Weights of a small transformer language model.
Size: width 256, 4 heads of 64 (1 for keys and values), MLP 1536 GELU, vocabulary 573.
Architecture: rotary positions, no biases in attention or MLP, tied embeddings.
MLP neurons of a small language model. Each row is named by its layer, matrix (up: input weights) and neuron, and shows model dimensions 0-255. Each number is 128 + 32 x the weight over its row's rms, rounded and kept within 0 to 255. Numbers have three digits each.
After each neuron's rows, "fires on" lists the tokens most often at its 100 highest values on Wikipedia text that the model never trained on.

L2.up863:110120146143113070185104140111129156149133119097173238167113144115111119198109095165136159137180114099122084105114043150124155136097185094142163023130148145138182159182127091146119099101131147108137134079135218121090155137183149172119118130152147170138137137148149090102132157138119110148070141173094087108144164112123074135107090149090144093139105093136111141126139129201153129082125114111068106150134168148132115141129180147127125181069056117129034144103119128168148197111129142097130159129123111047158155088145165139130179111051138144159104078175175150104118114152166074119131173121121138124148092118110146076117139162119146115105116072129143074111147112159100157099117130129184133124052151162122115063124116058148093168143120113126114109103140102128099109122113126
fires on: "ot", "ter", "ack", "ant", "k", "ight"

L6.up519:091163151108098144123200126146158129127143153152150139132160114180085122089127136166150088138109123175110134137131089183137084093142113110123143115109124149134174153161140160133129134108128145162066153121103131106185111098147120121120061111155188170073055071098139158168138107134185177165196100122070106111153165114137158117110116132113082123120154162112165073120112170131047155117096106139144120154119199194125096122145130110156136153133142082146184087193175101122141136081057137109087131181076093127121118085164100152064102089142128115121108097155137127132151131071116127134132172154117142181139098174216151097151048117088131153124153142166197129196177122157156146085103200145105121126112095070139176132108091077149079115069137103155099137144157110123171120106090101
fires on: "==", "her", "s", "ver", "ts", "ers"

L6.up641:152092111135094144120162118095091087197140208159107158169103071110106136137209113125111138117106139156097120066133103179158164107150129081210116049177138115135167117123078101169123160137159085139175139085130096083110133163122128144146134125069118109113134140090162067094089051207128145124095099123107145192196094122084101142155120179165153155095132107155129105094162190113115122136128094130167145109141100140136143122131159110127064142141128148121133109154082096153085068137143169105117135126155144104166133101127105151066094150134164130115071091136075108118110187148094128163155184090159119141172132161125130071155117125049122163171101118136099139122127154167119105092106130095188143147140143155057110053130157113081134148120108129149111122156103104205091193122143085
fires on: " un", "oc", "ent", " a", " ", "\n"

L6.up1189:100135166169072107166129125112116234091125137182165150111141121135151156111063153103134117134068107163138134112129167170151113058211102209109189097106139139148108083151153196128164109082124091186113136147169178147176158133087107113101101102120161211162161136119179112125091093126176129091115100116143113122050086054110112134151147099126141130141165105144154155100136146167159093092172129097124098146085095134113139124127135124196100102139130137125173110112126128137131109065152102170065139179112096085158134147136151040107166155126128149079148142158121133123138123093095156151165075124140158107166127174127129130140176172109105184145073155110106141109134099149164100083131117136128125130111097118111024156151140088087149108100118166065108087109136156100076155148127160
fires on: "ond", " St", "est", "c", "st"

L7.up510:086178122132158168086166117083153133109128149143141114083081152159146168102201078161138137156167114175159159110112123165116116135142154106069077177118114174086114142149128135087203141083127149131078098126094195119115178104112128201111180128146130170146114126103141173113126096160118135167152143140117145159155140073118115193101116176116137118104148112124110118117129208102159121111102134142098112171170187116117146152113123172142165164101137159104164075130127091103203187126045108111132126106195104141126164138164077161154120139150115134092114100128128115116151127103160060129083133133060107143157029100167103124087089175108119118085125095029131199118127087130110104121132144152119181090153106106131105079100180099105111106112103090121197109100182130140077116094107140
fires on: "in", "ur", "ack", "our", "g"

L2.up671:158178208137121115152176121214165124140118150105065142075130170151120147121125085104066130151099085119097133131095152134154139102140069106117168196094103134111174093127106180087165107142179111084121149121121125112135103115084136161109085143063081122151190188104172087149129126151145095087114099122040076089100157164163130082113111146139088065129123132114144074105178104127111127064179089075124091123087141158158125137113157178140142156110091103103138086155181169159093127142125134162142122077082168113148143119107162142083160064168130111155135128146163104155133121142200131175133122101117208145174147145131100154101106102117097132177170137112100111083093117075137094143120126118157139175220124129128107121116137121145128159169170175143089172127137154129149172129098054
fires on: "o", "est", ":"

L6.up566:156148142176126146116091115077134187112105109131120112158072163142131121126127145163136107144123125113198109070108149093102114143139126117163100107186151111117143170141083122097154125091084113119117163129077121147160171099192055092106090125112113128095108150116155108145091178118120133132127146127146091130200125144110151136079151107117148141140153130078100166187105154103090149137075158112108106083119121123149137145073086165102168187108120102146099152101109169115099130134157126145152126158078095181126174108161097132162115092130126151141186077106095082128086185111075090106188112157103183099079114135104128122118142136121196147086154154042108089082169119108079173129090164121151110105174109165217093187106109185117103118135226187123116120147104120131070156149105235
fires on: "is", "-", "ame", "ec", "."

L6.up520:140067173061094161161145101119209152197095177088132084131176146085151151167096095142124114117093089121102131140115106076108171156142127129142126167075168128071147085122123160145145112161113148094136140145126170132109132109205168191144158091141136092191112140135121072089135168144176115099191104096180104097107110152102117153097118106101111130155139118111138135143141149093088197134122148157142135136134106128091150133105126082165102120157100089126061167122049140094166178089106170108121187134066071138077135123105101128156176188133101133143063079126091102123124140159079162143168163174046160142131189142155092094152129155145135049152101142112148114116085122161164126151075120146123140182124173127080133138116144127096113139097195131113173173110114167124137121129159066
fires on: "ard", "t", "k", ".", "en", "n"

L8.up1414:204117133099123159090103165092100169138234201142134133141107163103172117135168160164099113084100144112094166092175180065083133121133165090144082095105121096099171135087115121173092073129078138128163186184136160128108140122107115090087152140087142126060072171149078138153096133154060157132122193101132124132105095125170150144101115184133153160153148087159103051102151102157174100120175153138144103133115115155140153104119136155088105128108120092144150116156149143159129061126158147137167121117119104138112135112170071111138131091117091123120124159136217111164141134143116203155125117072167117135153107067181152133186087061148116120130167136164156098133155090120133048153145094173136144099119119184137132114102089086172098098137159146183103116132088113140082134143091157
fires on: " the", "on", "l", "and", "d", "en"

L8.up1272:114087138133151070134140150138145140056121182188114122129061118169142147137130090100117081090167085106144095124097072113123136111130174162125133143109157138106154142151095133119150132112153107102120159159054176098139149108123078132146182134126166098089103116093143217124176168149062152178186121143106161127154147094085147168184140113119155078094107144153162110161123122101103151092102142154118096144141149130167184120119131092112098156085108065133059125117119136117086151117116112112123086147149129142129115084141113137099141143117158086139128127176118085036122088079116214143143175069125113096103097086174168148120121152162157102075109112109124203092077117166173141136124220188123157102092135115130131109164072120136141113165161160132115187070168147147128198135211133
fires on: " sp", "ot", "iz", "p", "as"

L6.up308:097109093215073071110131165135123123064177184082118071100116091109213092095129086057120112144136097120120136109113151106146187114054153131051124147188140125159095189162107107109167136157155123161146125153139138116132171102097162152120124116154177133159125137174110111096110073093096148088125149099122093144124122133092117175141106112092083086112140130105161114175148103134167071167180169119167140057059166111160052167177152140137091143132088123125146102139080168128136141134128130134112132157140146152088147173137130118149125104081143145161085120133079128194143141095087100177164133148129134123099157192115166159190112176136169122157155131113101106156148129120053166119078112127068094180126120147141133126097127155077086067092144108082172150140137113127151103141193153
fires on: "rit", "it", "t", "a"

L2.up950:136134130132125096175175104111048156142102115146114132163174093086168148156121166091134085154074140132168161114143111124158077090062137139120100113142108125141232100092168129156095210078138156127088177131187094061180126108130124131154145087086080073110083070163113076147114181142108135152160158121165144158109127139145217136141162124122070132132171129147110073107135107062130103190089145142147129139083116180121122158110109152173085065097133137066125078141112113166066129120118143136116130170108199122140107166135095127119129108111111163145133184174090141125132060124118227107105115159152072081141123102133122048171133136133126111111138126099194170135139163168104099138122126110101116079170141153140168119134136083112112149142122153088086152141107147123113124135154091
fires on: "in", "am", "ace", "ell", "ice", "il"

L2.up1236:187101165183099144137176056105119127135139157079126088171127153173101125189090129118150145140117163087125156197164133150160115119119136131129105125067106113044125133121168093160052165119104126120099132115136106107111187154126132157123148143123180181051135116130129081150152125147135150120163064130154077112095097133120117134187148092138115106156159127191116071106146122134113095167094159173154153145125111154129041168125171169143151026055155132114103131169120124091149135147132149158101127079101176148094115120199114133130096135179145057123175086152174114156129119129130088125054126091102083095102102107109132163107136087178141120137208117089075094106129071123154133056140105117168180145141107158120166175138131173114166175138136149130115146108132123132096154124091166
fires on: "ect", "ut", "ort", "ens", "te", "ation"

L7.up121:130160088182113130098125139104179157098114178104131125112138123108115101073165093167132120161165138150097185133106122144088158092170154068127094094138162115146110127067084228062121118142138176078202172104195162089090108120062127103144108116120107118109097162152100137123093075137139107080143128117149092107132174168145143111153100117094161152172108128167123168104096118100099121117102101143129121141136068175124083091100141189196119115119095066096151129183090082143177204168102132155126135155120100108146115159131119113157119181208072157141094127113094113123100137142101158136179118175100142116143116073141092099152066108154106164197125122181158112094139130167134130157139100114108148158061128128084101107174117149176118106060150140127131135184082151081177072132103111
fires on: ",", "re", "ur", "p"

L8.up647:133094098086196111135144079102112119130074117158078141120113148089073111127170092058101146179090047111134086144129130149095119108116197150132102070092195098067152165131140144111122129086175124085157123121101169107189150095125119118129098047142131166091164111093175150138149118061144103157130164107140148169119165104131101098105166073173177139145158135127145142139090160156074165097196114151125169155118108082102110134136155180134145188132122136165128125103123223110179142148114115068081151095125133170174103152129121167129146087146144130150133192148109037130085070140171120163129135106108177096070122096076181131103114108136107068118124091140174131072165106143160144126172131099157154129102121083130119107157070159131108147115118166156183135124116109131168118127091145
fires on: "at", "ou", " to", "it", "i", "as"

L2.up594:146112105117112164141114088163113075104115101103087139171105148174163153092113144126132101143102116235096142140152109208153070127114120131168147072121117147125134121148105120119114063153133144129102134171134057126103127108154092143134151094148140173183079151134160107161200156169067143112101085161124157153130097137158103151163215079142069148159172114179168094112132111055150121147137173071158128091124152150127107140115155141144096181130124109094195154106126141139135088117144088159073100147108105114169152093154097164071128119176114112137162178115091096070113086147133141103068049148106091141085108119172094130121091043189143121148165126169173154150174146065127165172086109117146120102108176096158145144167200146117091121133114189152143153095135126145125129123120129
fires on: " it", "(", "art", "ation", "er"

L7.up969:111113139086094138121121109114133130206141184171150116135125076127115091136166128154147143146109113085071115162173216135127096131137096193171135107133095042109118135142086155163187145184128173141070045133104157160175124143173097163135134079150172165155105110110157099198110161091096098175138081145097101161143104076152104091170177159163127144104110147205086152087147134111136107098152084102146104135144166105099204096068157120120104192128168125111132108145166134136091124145105144189108128153198136141144171139092042103077142180168185126070111082155090119103125157140123138130165143131132174099171109121149135155099138182061111135127133124127078147119115124150111126154096097147141166120147151156092068147138124074127159133120141144065166156112142088120146115107160141
fires on: ".", "ent", "\n", "t", " d", "=="

L2.up1409:157122132111058074203180118071194124074087160155170160116145103115148143139076123124115168181175099118089152138154095111103106096139150132132131096120112118121157149124143162146153119163095100115140118136132088095097154104135221113133177109111144162109135127207129161115126116096177157178123106177145202147122084150122103128229172070151085180155103164131117115132157151113051096116114165164126118177106118193101119168142138172117123082120192111191115144142147141062120114074155130144153149155100097136105104071143155120162110085096131173139157132091078177155092108100092083057093120155115079143089097153116115097145094180138092171170132075133138099097124104123064100086151134147143165090139112129133111145114126069141146171135090116147118142096156151172137088176095128
fires on: "ound", "ort", " —", "te", "ord"

L2.up295:178116184055079146183191137149099090138091116119126158163128141105157132150114100113116079123083154078106106136156113142205121099125144101108167181085114172184134131151077158131141093161120088160137189096084144134156150138121155167132147070074171135099133151088159098118169142132072088150169128156081109103143171114097112161166070132139174126139105098178105095151131090126097135112089151125166164147094132157105158101111153118092142120093099166088105122131204122077137137184125145103154084161102162161105105124115161159141112067199086102080161089144107133158147145118128103149106158085134156139128169096135165134136171104081120166212152083074155073152123083158114110151053173120153056154123145128114088106116173110057148136173101131105194098140123163158162129143090151
fires on: "est", "ect", "ant", "st", "ort", "us"

L8.up154:117134114175090110113082133088086159106120132129091074110126100161101155158166163113130147161150139094151088130145172131161159152117103142140119081132160168194085103162081087159096151148163111152117096149168139177096162108177118121074162182095123058158169191146131101126123157143151125136107149131167101155106130120130129097085193164160172156118181145148098100166102143155119147101047073094178129047130144109156147109116138144114110132004097076109121168134128175056151150123150108160140179061145127134111146108183091201139124132135116183121105155116144121157118094080109145089153024132092136128185150113146155165112147128153139155078139174169119122129156144181152134132072138146155097086092055116127098098145110074111128144146148157150088131109115130095109073091142123
fires on: "-", " c", ".", "k"

L8.up266:156135156106152084124094108131150116136108136125157070110107115145138122176132117141086171155188166139099133168100152126175160119138120142093154102131113128094120081074135124094137162136142170134163133124106148126127101133080069153146113128152124158088161142149141144131055161125122074143089142184161104120103086189121120165108174131119105111052105160103101138145143146094135188092163145151130172163138120106123106077143133129132119113140096128060077137180154175112193132076115083168053084187145133166174122145130184105120078143115071105078170145155167119118133196110056107096070150128099160123148171143125128173128094190134113121131123086172080140178018115148133121159145107209077129137160107095153117133182190078131179082144091108139117062159107155113142194146120137
fires on: "-", "k", "h", "al", "b", "p"

L8.up1203:156117146189151111167144119152106160059133155143084119073158117094098098052187142129055124168118073187146108100128116121114117109151191191121123135148123171166146131151106117172219170138124132136156145159127135107077101193151101112117097088079129190118154170135096083100101114123136137136127119089108149143131100114096134151142142151115142175149155141152077137085099178191132051126122113122136150097084126131103135120113129107088148077197132210121125156145139150172162126125101101096113073131104090100162149150129105146092086078128124158126115071107085121114117086141130188102143119152150144049140128130176096195102133165108191140095153165149149094123150112140186136132168125193141073195155159131152066135117061155070121167104090139103086118134118162158097118152113076
fires on: " with", "ac", " (", "c", "st", ","

L7.up1068:096126088132108166119059057082168122143108149061120103089142107087145119164132187148083144166082176121093148174222154131111106168179179140124155177123143121152175071064104166143103173155167111136155164133117108107128184147098133143104124131121122120129136125170141120122113101169072160096156105119114138108107127160108154085135164089131153087165109105083160133160145099113073148111083135204115118157141136081142086145062053113110113170116136112109126104104150132123148159099133071189136127157153120145178136140075145108066177125148151118082074141153125131101154129110078148056074173133106162165172138121118167132105134157110135181112091142160179117096171119152125112086143083176124179164154157103175139064064137094102085148108140082127145147124171171074070165129122140
fires on: "b", "ed", "el", "ver", " to", "il"

L7.up153:141167151106112125118135163134119129225110101132113118065143043198169146136160175120141139075093151122133146145150106101157151095138086096141090145127148134151185146162100138154143161123080121126128100170183158142107163156130169119188158135157179058166094066123135115097093126112140180140164141122165152156087100166118076111104130098155114162181134172185157117128132164160099159071080157081152175063053125051100128066099144145105128103056078097123165125072099142144102133094104094130149168146151142163109114129155134112109155134118136113155129096137144156132148205138122151151147146050083127108169071118174137147097127124096132070190094125104113141159167119113112156095080160154140117163056130129136121101092126084129126169183161125141129114080107162072103147104128072
fires on: ".", " re", " c", "e", "c", "\n"

L2.up1122:105128146097119085096077117136102064160116157142114143084129199132129089140117104141120115130166104160088126105085118136140164132117057168145135087099146186118125157117131158116067116100077080184083147139141115168183115157148101157125131176078099163112135157118170107117093102135134110081139150094083094104178177108158151097078076186120128164198078150111156134078132084138197101122148131135167125110131187136176132132078124162130118158091189075161191122119115085174135113125110109097116147160078117164118111079129156107100124085143159080120115181177130080083157114147163128121079115117164127138123124172138102146132112204133178097037127110188104118106066121114092161096060132132134092145114147103197140158154142168167085158122105217128127120174123134161111163113135169
fires on: "on", "and", "m"

L6.up68:144123116189096175089123095074156127136105141139175135151135125157132091085141058145114138090073141128194170162104204097110104187107155128117136119099113114169163096050145020167210062158100114153141055178138162156084142113148086144103167122133100113142140127129113107096122133105106085132133145145109065086188163100141089107157148040139170144127135112157117096148098152127140126089144078139137147152114139121139160098172128060156081126106130139105090126131155196128159097167092133211150116179149157158141108071138106080147124206136121118128093150104134089141106187128160178157163165129091133097116107109154128134141123142160080089122134060101149115110090167162149142142123111131163109121223140164121165140157115116133156099158159138127119137101116134141078109073113165
fires on: "e", ":", ".", "in", "l", "ent"

L8.up1495:121092142110142176089153159077220139127150190104134105134096124106106109095127148129126107113130101127149156175132090118175108076132071087102143129081204176146175095101148111115111163163218154100076086144125141130085060138134210111133146118127096151129117126125176112141143177214159124124147139138135161075149149128187183107150128207149148107129194113139097155156130197122135161097113111086104135070137154141118168148113083143090137135101151145102119182177102073139125137031152121127131081118153146149153131130082114103169139128102104150099184121120128116106116186114137120120155166123153130063136126090083125161112164128096090139105179125122072139140095069123113190164132117074117140101064132152125170097104108050139156135159103172105113157082075155100111139091136130
fires on: "er", "im", "ign", "e", "g"

L2.up406:160083110096188116122110138161145149109091133111087121196139108093103113098110107128148091170159152071195123102145163113118156149056074124081152167127129136129129157081071156164111164061103115094109165150109156126124097147125062133130097166110191188122127111142085097145136107138146130029157068132114128137126129104117157146144069117090122113068108118164134112127113118190163078143138100077164125133134124151062093106127126097141080146134086121078083128167152175084176156192116128170103094147126102116132158133173116106145061075167161143155126174095142111092140119146144102174145090122128209133134195192130166117167087171165142124110154126085107119148108174119180110149144209128089161122109174159121113124171145093175125120140020139139142121180138126114133118123168126
fires on: "ad", "end", "ion", "ost", " on"

L7.up843:089107162066107134142161081119108109175120176146159112112114126161159100114110064098169101101145098089161102089114141153130109100152122100122093135120153102144123065141098145091158130116121103093123138164109199101151133098096098146103103112143124178143134073155081153126124129111142160102116184082156146134180098127147115162137162156198186104146131170096118146174111138119066160131120096126136110122175119193177084160134121118207129169135108127142087121064181130143154099157111100118086174135084088130137140081113107086113136099140144142159154196116054091086162160128064152143163097132220164195072143124172128193158151196118132104097154151159139181098107120154109124113136107132146100058062159184155129106073084142130156130111151146146125163092215154064150151135111109
fires on: "p", "ac", "t", " g", "as", "og"

L7.up1429:155165122130114071158082168159147119093091147100156080112172117174105153092103122181153122129131072135115105143112088172162127080161086086129156164162133121143089084149132090139115059123129148133096141156150155142148140107148144088139093164113128110150118096140088092121170128159110170139114138128091119131104218117126098135117146160182109144163086110114094081147075158076117157186076143150173167082136148107139158140128160138125141161160149152121163112138175165158171138091110106101099081147088106143110149117098129146016077089107123164079141158144120140131138102148106080110154123171128151182112118132118082131161103227137100163154165068070167110150075140143121165138158193176084155100122181100106140122061127085118184156114126118178121158173154199108134151025129112
fires on: "ers", "s", "ation", "ge", "ther"

L6.up49:179095119213098116094140155091088149077089164110178115146111101205167105101140130115081186168195116100150144145157098119108158118135140155100121115099156111161131106187105186140140095124125119101169155102122186122155138143091121057113148086095111140145118123079146159104070123098152075112118121141144132149112124122085119136152103125070160124113146111146097097087121127104102102115139124166145085184107141104159172147157130080130102090090124114082139122233072121084105124181075147123106199139096132132125177175136063127156111122136139129104124067109126128149161138142112146070145105162091195169134069050106145148141097171166079098136174108152124141142110100154066159092096173137139099128148075178164093105167132176125118157117106170103110199164104169193117083112090127
fires on: ",", "t", "w", "g", "ow", "re"

L8.up258:132143106131137105116118143138151136105123115157145133117191143130154123122122098060133103054111086212150116152104113135073180117104117198125133057174139134110168116123155136117098096095087121176073148100146172132173129122135116146149132138164135097101140128122127145121145114119113081167150091087170149151128129082091110106149111086111158107144150103116137059154141121123128112106143095147107143132124145091130128156120151084137103133142138148095184231082097142111161134119162078097082138182061142201105166132165170070243120115130138111058108141093105071167210190140139163133081129086114095116134133154145103104137185167170148088123178158141128133095104139123092139133061168188125119167135150141129187170146081139159094083135108049140105103045120126087109088125116104
fires on: ".", "en", ":", "f", "ver", "ot"

L7.up896:153151093107113169166220131116170085073140153181179114092151118096097123099175129171175171106164113149110133119143147141116119139155104140145128181162083093139090158116175167122100074152070131174156139171104150129096131080120168139111135195157071189160092183157194125157059140173152138145103140138091063124120101107113121124142133072055158063122123129147149145164180059124079122165147131149143119142171155128106158142086158170145124178090085115090045155129089138094147163175125129132127125146120101207132105100138124152089175119139145077116154115136075083152136158192154141117107123110149169078157115172114116139157114169130122139074139118123104139109140104152118100146089076079085129102077089205130101090165133113127116092171096150141174105168159104149120139171119097
fires on: "|", ":", "ong", "ed", " to"

L2.up937:106142121148124131123156098048121175127142182197116124149113130117145135133188126145162138136152227068138141090079157118182072098089102110151103155111130164138178075121131115128032135071150150091083145171130116120137126096094075122110116176205112133160138090149133160118104122074100068174135119139122136156097129105105112153134083128105101122119217146157102168122136173153136125160134138120138122147078169148150162190153121152104116158170135112119105136113077150063123189111121088163085157053128146089113110162128185144166127082116191167152108184181119052148085104159114132079129137153132098095134156111121120137174141095067109128142185163124160091062114151113084136184118106168109145078130132114152142131111136075135161103127099110151154114146130125167152091043142133
fires on: "il", "el", "ast", "ell", "1"

L2.up1100:127073127090150096144138134197065136128171155115168150103128113113179151104134140139121094171101127139133178152124125092097129106118142163136193099138125167086112079148103086086157135152095125187169179129161202149162133101101137074142098085139145130100106140124150098086128133153139150122107181115070114104084116121101141132091067128149109118192137139058107121061163086072121097085094119097136128190101120200135163194123173088144158120109083107188155118121138135130091098110151104061141125189049161154134181131132163100141124119178108146109178120100108110109150088136090162115134124132157071157120088173143101175164120123151162180136066161130112101194126154062065091166114126123207108129165098108123133093147147090144109116110088165087128137149106128110064153103075171
fires on: "p", "st", "end", "ge", "ce", "ond"

L8.up1389:159110134060122133139200178155108155119109116105138142164090098140159077194111135130169122116041140130114167138137133035121125153128129139131122144154136071193065051108116100172108193147129157136148126140117137119036110131118147123145093160090152143149143173133146169151101145155148158107180142187195112121130117135153099171125161095107111106167106120140156138149129086102165112159131063091158081118108146111132131142158066124170167106121108146095139122161142181179168075097093129107144153102142093148122167180115126101060108090143177110118129109153088181113178133072137105045096101142094121089102120088133146203126168212105143131073159147120154147152187118112132151142150115133158114176110162080167097088115111140111062072124119091109154148066168104142119130152124123
fires on: "ing", "ok", "ed", "b", "et", " g"

L6.up928:122108120092174192102129157113061097124170118120086114132118121093098127136143099156163145114108155084159114116083146101137137102141091141101120169163136114163174116214092123136104102096131135132111133134147090148094160116102090115152140102171124074131133190136153097142171098128076128143148118135146118142122115130144107125137232151129102130132067122071071178089146110175138151154168053079123134106154135184102115193169091140126112124138144120192153092212179150079091171071183077134098107154102081162089159132150206090082152147141144140158145122126045135095149087114126095061129115104122141128071138160094139185095146168105106181080163171149121120144162182146133125164113125164135138169104097174144142137160158161132162114143157130163099140050120106169128193103185117
fires on: "ay", "ed", "ing", " 3", "ear"

L8.up1402:114171079136095139182111125143147143122153103102153140051107079097067157130116159172119122135142059155153126199103095138124102140110078127090126171145084155139162205152123200181093093117181160155073068123108097079124183075123155161148104113192163097143087154159101113111186119173116144132123154138133151124132097148105111079146137150106141147104197091113185098156126117123192145084102181145089075151090158145132149135094138107146059154087185149111155159111120172147139116160098113111131087161133120138183168053127151147079091084116098188136096210095095115169137105143155163123102159151098103086131157129158102094121147135123106165128064133096139089127133154120139175084084118120134097129113119126131133163186144157145057111081168133134145175122088139121117185070131132
fires on: "%", " m", "er", " a", "ce", "ation"

L2.up726:111128177161141126152120136094183155132088101124151059105147107089066087183126097089115136100146064135109117127116133159110180175120121053134115192141150149167148170135179139131183123106157145106087145140183067178096123181090059117116088123139145133150159162084157107139139134105135124089127145112120090033132129129130147084075131144204116143115091111103106200068141153083103156096118088127106116116155135119122109120123124134135080158071142180140150174170177141099157114074071096159103155123074164080148137120078118139146105165113110100100162105116165086112112118109160134148128127120156167190178197128050130120110078144071119099134139098103101212125113170108141110143109145140135152073167122140131091135125175168084138108188113177128156100120113198075094131132129153
fires on: "ud", "ame", "e", "ing", "c"

L2.up825:110152125115108059109123164155175145197132111148091094149154147136149168185120052106175142081097082124136172146194131130174159120144156117078146161145129142163093173193130147132149137131177172109099101042158120164153106153115099103087160128067133100176049128112141127119114095114182082191135086068146100096119151138080121154107099104170141167086106125108181096109081163130089106152113127179171126092091113184100152110126096115114116128111081102047101141108074093122116143080117112117091109119110097204085152113143166126193165110145096155138104132132111140147112163109139173215102142112147158147171182173098116171135171125080095142096170152127082105154132145117154135112097101192160106184094161158132120108118080089145087145158114122121125150144116165132096168133170141
fires on: "n", "ff", "ard", "art", "s", "ack"

L7.up3:160108131158085142119094138129105117227140142081138093092134111119086103102150123184148086150114120152080086125158186105119130121116162159132172172063150150087202083150115148155136137165145142168085148193179127078175082090129154094194149084100093123154187095113147141174113167154150153133106186152067085117193091121098099167120191121185092133099138120092110143165150056106098144140146173086147157100104114180091163101111146137142081112147142151127165122123132148128089123090116139133128126179118100081122144121125130122109169152111135085109101063137098147121132070110139180196113138118065119182143104078148143158156135132085076057132130157112111122189107111153097192094121129090071160129068127120096166116112159111160148127112106177071110097138111088155145063122143125
fires on: " |", ".", "\n", " 202", "ul"

L2.up225:048115112157119148091100139104188132128105172096117105162137047082117139142092127137123170112108129178093147132133056114176125107127099085143158168117158100124223112132140143087138171062173096122067132142115108127094111179169081094112123201149040125137124140159094149151065106147150116073093113167128163125162067178139090131121204076146156081126141073146097192105210147146152175120162125164152137130114151121139134134124126139169112134106081109141103145149156160156093164119123126114079180129136145093155152111100132160164151112078135134098154120144107150137137161103122129162123093133077158144141147165091100063092146048078159139165134097132126145151098130097101159149172132130120142187116101135146130189124100112073150075158124129090193163049151150108160112101114106
fires on: "ame", "e", "in", "am", "im", "av"

L7.up1310:156111114083113168059173119047152143071184102161132108147121130097193121031165124156190135061139071127084120112121151099142098189091136137078214142121104101181113150072150145108112113173158153066143188119099117155168137097200130076185124185103159158116065134123122131128059141145140094138148184086130129155159118144048122144119072140133124169106157198109083120163085063150085153142126151124124185111097119114139137161110111137118050122175101178179145145146142194134138125099114112111134186112111129136144134120092155096115121129142156102122114135145166117102127139125102117120118197092138073105091128120189117125190119121165065156146098154131125140116131098124152124112112125152137157118172115106146103146124098129101170168147129150137161170100182103127088088142097131
fires on: "r", " ar", " Ar", "l", "th"

L2.up1195:095168146127122087134150184131101095172129160125159174062109133154144090105131116132144159137139126121163131091122173173155128096109141112169148164079130072135093132114156110204139089168092098167128116152130091128127108215105079117162155116113089215121147129113065144175105132105135106142141129110099116029157149085127098113113130124105097167136104081093159124115112124102162117090137176148130174117169171111086151163047119114063073089093136144115114120180074130095167121142092140105185147165084124142122133153074138090120111122165187138155169152142158090171171189146157115144095121118167155163127156164116109099161117140134129053077146163140176106062077118141114060128128081094113115152056113120162148085125164130098102198132117210126143124120139187144112158145131087
fires on: "on", "n", ":", "ar"

L8.up1472:166146158120124150149119150075095153147131153153145138118150084167081082104132109079105175017150131142120109142155138134102108110138165181127127178163127072114170198106138128184134122183081115100170146146095120141180142093183115146111144147142104180165140111116119118105188096122127053116129096137128125120116099179137134147179144139143124137079127133131158122164129140107102102133133117135135156090116117189161164186118191109118143123101134158064122205131101171136114099120134119125167127148140096176098149165167137113129123072077128117095186109125077131149118208116144163157169134151122175077090058139154140139154142191093128093090160157124081120078106143122132113164076149196122141095123137147072043100123071158114122114160202130160159128149105121131061048188091157
fires on: ":", ".", "ed", "-", "0"

L7.up1500:115089077102081111151143130066111139121176125209150143107141114085165094137219174127124168099105113120155118119128122137116159145149106150153143098164132064125149201073137165122126132100159132102136153173096111094232080082121145153183094165080109157158182118132119180067168131130174172100070133126152142136134133103159190134109131133108125114037146191077183130109125174116083103139148158105120089110138099155135107154107146136127133179087171133207115103168150134129190110114122105116113143122103182153134094098158119090121169051127169131138061151084130140099121135192120144113121129105165119065102158111081101119169107083119106121078131129105154160121082166140088168065122135139116109133139138127170117131128088177095099118153117199093163139126112091145080101119117182
fires on: " ar", " Ar", "ut", "at", "es", "it"

L7.up1443:138148197113168155087103132091105183142143127114137104061173101068164127130169163091105206095093108129124112165160109104081157151106147091138104098122109158143202158121190101098190131130176167119178154171097136099174183111136116146162112116129158144152139148138189120119159087151072152129080122158133102127131188173177131106127144101052124119079112083119088116134137156173099145076153123172095169128163123197091169140100113103157098173120121116113168169126106152107131141113151094142091110121136163110167158112120174147111109070135113169057101127103192185035102166120079122115078139154089111104152114144112145102124127119127142102130136137133134110159104100048086120158146115184159073130099135052136126081163091066130145151126132155125063112166146123143072172158116100
fires on: "il", "b", " be", "d", "al"